MLP neurons of a small language model. Each row is named by its layer, matrix (up: input weights) and neuron, and shows model dimensions 256-351. Each number is 128 + 24 x the weight over its row's rms, rounded and kept within 0 to 255. Numbers have three digits each.
After each neuron's rows, "fires in" lists the words (lower case) most often at its 100 highest values on Wikipedia text that the model never trained on.

L6.up990:141135150131181123131119166164163129158154113103132096162133085148121116092161155147130103147144130094123150142125114129155129141141135133111096110125176109176130126099150140097136116144147164142119104182110131155158109108117115104129131121131143159140147157065117143130116167098096152174
fires in: "at", "in", "of"

L7.up54:163144126068153122141120089131136092108137131121112107112161097119158132135094105073116126105119091102118157118127147153123130130096136145183134102125099135104125157163142155121137139108139140120131131132141079134143110155097119128170155104120159181134099085118148158124139108126095129145
fires in: "to", "in", "for", "of"

L6.up1335:143152132104159140140102104090131150113130128063142095141186120183130108129108124123152123100155104158144095128102120129152113151129143155136110107153133125121135102104111116151123110086126190121104120108125115115130142124145115083151093128114135138130150108134141167178102082127119082087
fires in: "who", "it", "this", "and", "played", "that"

L7.up1092:168099114108122153127160157141151116074114130108179136128133133107130126076134109146089089168187114107137078113105110207108115119170169111119109135142103154100124114136136115096147136076118153125123128100107100154151084135090139135160157106089133129100157113079166137063077104099108135099
fires in: "an"

L5.up1367:119139119072110077131168172114127152147093110152146138124104105120068160110069146173117106145141133102192112111088128126115129108139163129089104108122162116126117113146114166133149118125133121124105103109102170151165123122144161095131129122147136127110178141114136104111120156112111155085
fires in: "was", "in"

L5.up948:069129137090141154106103083109137083142077116144122156122113148087126127142154099138069143090142134135085119128120148130105104136123148169102122134145160114150130101140114130127099144097142151108158133125106116143133127161098166156135169146114142113137131145131166114129128109123134090100
fires in: "to", "would"

L7.up1522:127165140126095147112101128147155151120164164136145143097156149091113088171104106154134110147165138157125150127121142152146117138097117118138096114142147086105141122111143142132126151112105128173157099105131119118085078144093115132118157111105091130079188136114116140122143164151116140114
fires in: "which", "such", "that", "show"

L6.up647:132138162130117108120139172135119114108156116121091077141141123093072129120115157126131150147122194105131137108150138096096118148136112091137118075156113193144151159154132126141097094118124139191165110138088160158126077176069110123117085123115125098098140138137112119134136145162129141121
fires in: "6", "7", "5", "11", "9", "14"

L6.up1371:124114134139143122125134106143110122138136186118122101163124121113123127146143161135144162148102162121158137107147123124104087127086121197104107105122093110101113136081134159177114095096118147155144115135092148147107118110064139178168135089115141112083113134125129104125106143165116101132
fires in: "3", "4", "16", "5", "17", "11"

L6.up1498:103120191089115154073148126154159134126100169130184130117136097137096118160114141143118119148181115125115200105075135142151155169143203118144145106133127105154140082148138130148113132102127131147167098126105127110093165107123131125135164105070068142119140109138177122102116161114111111144
fires in: "to", "helped"

L7.up1291:155110123151120117108146134119125125141126150161087116083147121095099135116155088115153092086128095117107145081098112130135119150120153136109160134142165149135129097174137153174166149114070167116120125111155144131122131134139157134151104162131188099121180115149115142107131083121102135116
fires in: "the", "a", "television", "pitched"

L5.up445:154153135089084101122131113115154142107117133116130163130180123094073063116105121120096135099166123080145103111098124166146113146152112151176137110134151105126132114096128128154149127126137116102140116138153125107113128096136109136094139133078097125113114085154130106152116114157166154097
fires in: "by", "to", "from", "pollen"

L6.up1035:110119142088102169118169170161157108109105143122166088097129163101116130123090168142109194160136133137158129124117087160157115120155135128128071062139157126109099121137174112163126163126120150139109107165168136147183103160144121108080147127110133125125132160108155126151143124126135128099
fires in: "of", "to", "both", "described", "following", "whether"

L5.up387:102124139121122151081117143139131111118095155143109128105134138113118118145116106132079153151177155153101086091130148118128107131136140140143111121117101127120145089122137107119085149137132140126154128152106137123109171110134146154116157129086151108099121139157152109175127157155130105119
fires in: "to", "t", "not"

L5.up1018:176126130092146081110127118136133147120122109139142123125145163119099112119119131098111128128172158123165113100099139171142108141156115137112137137120141125138126091109138101173129147127171110177143136115138121121126151127083134113109152078118106103140119092075130136137105172133188143136
fires in: "from", "by", "with", "in", "to"

L6.up607:113167122101126109088157127147152155116145145077138141114131138114098084126103169128145184138158107110167102147102103136129149143113137124118098078129189161139130159151143170132161146141133144146135124155122144113152117112112140103152105137123137119156126134133127130159159138144114137117
fires in: "at", "of", "from", "in"

L7.up915:114133133140165117098117129144152152137112081122154166120129125171124108101105161157124083139144121095180164104128064136114132169159176162128056111115150111081093122111145131136204180126108125160106097117092114144124104126111149128133150120137160124136120157124129183166108150135120149138
fires in: "and", "or"

L7.up1177:120127107116173184092095117159165127170133144158102139129128112130110106131135112125138146117139111125141148096104107196124122130145143135121123168112125160142093098129140150166132097106116159165171131142180144117185156143113107113088154134107145166081186113143155138100138080141155119139
fires in: "a", "1"

L5.up1410:100132145118161137119100144148181142135175137129131099091143131128130136089115127170121163163102135136134148179125133141136072119132121126143072102193141134120110114108149135135094126120138146157118151111131138151138080134118134100086100137116105117157104098109122152092099159115151112097
fires in: "1", "18", "14", "8", "7", "2"

L5.up100:131175135093129108153151136131094159156135126126126169118150136149139085088080114095139127113104148155133121118100131108162097114147131128148091096102137137077104125114165152160139125133117103140129106112064114155118142146115151121142135151143131135150132156145107143141110149129138126118
fires in: "that", "in", "as", "it", "through"

L5.up388:162150168110106153143126136148128154121109122162147115097165121132055128148133094137103087124115091152145125151079115147111096126110129145138123147122141190091121130110147147111136110100121114188109106114108178140121121146152125130119109153142125082095172113129102200121124138135099134091
fires in: "who", "that", "which", "also", "was"

L5.up778:172119130105115081093156168123129095129083119133166147089117097132106108112066136155112165116130083103188160133104112117113170186116117133158117111137157126091093140124104131142131154113088148164139117140096114119117118185170121134125139152151174158159125103111126121122136151137144148103
fires in: "of", "to", "its"

L7.up1161:108154149109123137114143181150115099147092115160143134096087101122117118154141133115122126140118074107126201148118141175115122143129168135166121124139114175117130116112111129137167103127134136139141100066131145115168081125155131135149137115090133104141170070121166145097122124118124085125
fires in: "a", "to", "with", "of", "in", "an"

L8.up349:123137150170131132071149153136131135154131149148094106090102162087126113150125161143135123155096136083131130109075120109136112150144149105140150148107106110150114105107135112167144100118156102177140114094126092138107064157115153101160149118097117146143174156109155176134096151106098143120
fires in: "an"

L7.up933:151153118095116089117141172119149093116127121131149124127067144103128142135085121119116124106111095153150177131124148146103103159167143161137150113143085152116112142127138152144146157100081107148113148152154147105155100182129143081128089102125177119119132084148135108087098128131103137099
fires in: "the", "to", "of", "for", "and", "from"

L8.up1062:169146128116084147125134131197134139112087194093160159123120130138128123155092111104076163137129092132119143136119146162149132149094135147193144096166120182176114113096175153122134130129126149116167091140081124115131130133107141143154125145085128116138110096114157124123140105156117114112
fires in: "also", "which", "they", "that", "of"

L5.up1299:112174158133106121121157112108178084149114162119148113108133090154090112131092152088129095127132111126143210107103114161148131134148126141121125113156128097125112107132105138167198134110089152103098146120137086144142124170113122155173162115123138140123127151153108139106142148100122157103
fires in: "of", "by", "in", "to", "from"

L5.up1130:116179145151122112101130113160148123109153130111120081089145130118129163096138134131137147169182152135123157070108151158131139145148175126117152163114107129103135100116189106126149100092119127135137103172105116085130131123093131142161119150127121150145143077107124165149112142093154141146
fires in: "an"

L6.up67:126120193115116094087136135154161107099131153135138155132099077110096098096139152127102151138143113117168134166123126151064119182161163132128144101169089167132122107112158131120159174124115117129123100074121155117127117117124123141112124111125111120145139124079178151098142145136116168085
fires in: "an", "be", "have", "first", "63076", "or"

L7.up1451:091154157132144152143117135208144131097131106119110111171105123078137151127115115119183110125154080151145110152085121137091120130150075112129118099086135120148129159137106127134125166165130089120083130156144093130175118106120124096158115130139103137121108171096163160090153135138107135110
fires in: "on", "of", "season", "before", "for", "during"

L6.up719:125159149116118090122124105126152123158147132122157149146159120078082118126141130129110109122159112103121108122119143180132115140160179125118101130120138158110127066126125137146137094119104149112108129095110124125116104118107123139136149086105119119103145144139136194111117125105108161125
fires in: "in", "to"

L7.up1250:147137130111135160154159171103128074143123131151187127156102140095095106106132137094141096159133100108151150105102137139124113147126114152165145079154139156089121114114179186141127145130145147144142131119138124109150086095089110168128101123130123142154099115085151156132156153159127109138
fires in: "in", "of", "from"

L6.up362:115159077150126129097123158173130144122119167097124091120103119126118064089104108128113173145107094103112115096090124131139080130102167176132142145154133106137138163094141148118106131141150129175157136147135107119131091175120125102121142136162137043119150098096081108124105124129163135144
fires in: "2", "4", "1", "2nd", "3", "1st"

L8.up1071:131108109111179122105153169123093123148139133138130124119102078172126098133122135060141130137140121098132153115101105141135077132127146161167144127168100112107148109103133141139131158084131082110133093161163154130168071135110117122111116125114125146149178117073144154164137165106142099106
fires in: "has", "had", "with", "in", "have"

L6.up228:142129134118123139130103124130201117098146130149120133131141113117135103137112125142151155130159111074134144139125157169129118153141102143122098122129128152149096157114173116166145123149136113129119095128159085119173113102094140107102136151112119104159119109102143114120127129092140139105
fires in: "a", "from", "by", "through", "under"

L8.up921:132140141145139117109088138127171088127111117118102130139120162064107151129115112180114106118142116092140126141143134145126112188160135100160113127142118129128121093156124159080149136075122089117128128136135125112151121116118103157149166130092112111126144059146115168087104157088145118127
fires in: "an"

L5.up167:102109179143146130094121121136145136121133113135142113116111155099144130133130129113154140144133125123113115155105111114086161145127108111121162102147137144120144126146148128174101093131120159182120125087165145144126103154130156140117119157100151128106119152092105105080163113158140145153
fires in: "of", "before", "season", "times", "seasons"

L6.up888:153149094131165131112098131166100109142123095122093135131127094139142084091128163086127123131143146143162134095159135136154129159140107160151138157126125140100133082130181154152136150123164093133159128166143146088136117129108103112150112130102140147127117159084134160097125121148089159111
fires in: "as", "of", "in", "what"

L6.up169:144182121137137143131121105117124129163127140144110176080115115135102110129082118113117143119160147147131078101121121169111088145105131173149145131131121121082144130152146120160071119102108169157153101114130155115161092185104154134107094086090158129111147102123147131149114155144172140121
fires in: "in", "m", "to", "is", "into"

L7.up239:170148155083122181142118109166148129182066170143105142113172131107097132141125115094179112129125117133108096118099132122169110124127133096151144118123093161138134122134129155150107117127132182132156127099124115165127125133120169123150111132164075114124118139170158127117116097145125136149
fires in: "that", "which", "it", "who"

L8.up929:110139130091111096148109131098153119131139127130130121128186125122119139085130124109134163138117159116127126104113093126115131174094169137177132142101153159109070103124165116124139129081157151161144056140147163168114084135082151111123130120091136124136127113117147155118129171137155148097
fires in: "an", "as", "aporhina", "and", "pexopsis"

L7.up1124:087128144115131111095085113110150134114078179105129115091146151102116138172141108109114140097141157135098108097069108119119125159114144113156155146146128138126107138142113137126127134117124162135154136136148125136121135145109170141118149123099106135100120137152169152151126127128139112165
fires in: "to", "not", "t"

L5.up236:181147102075147068096178120119158135131124095157149187106135112128126137110096107135110147137107090096122165126120133143107110123127122131143134129128115111120149152136166169147101141122175134141144132149106131117142073085151115135140111153136123152144134130136097087139113154113163138096
fires in: "in", "between", "from", "by", "into"

L8.up284:100158148136132094156160133122165130118121143161148146127126130138133179151114145088123115145126116089151126132103128149167119164154112143168156112149146140076118121108109120152150169136161137142119100123146107157165095111126118145132103111137081133147106119126158139143178156136150152112
fires in: "by", "of", "to", "for", "from", "with"

L7.up1463:142169123136104139129087153142151109126145123142123094085121165113103130104107164113148141146124101142135118156130152161150114112119122146113126089153131078110132118084119073128128135107177139165158104137127143130112143109138126148092153081098138123096140105173156109161152105125129100107
fires in: "in", "to", "of", "several", "against", "many"

L6.up993:111163161079168130075124118149162131086143174124153142146119096157129143119123150130093094116163086119179135104112139159130124162109122141164152111113187133098187127098129156122131154117143143125116118138088123152128143116117118153098109136152158146141130101156133141130145121146130125121
fires in: "of", "for", "to", "the"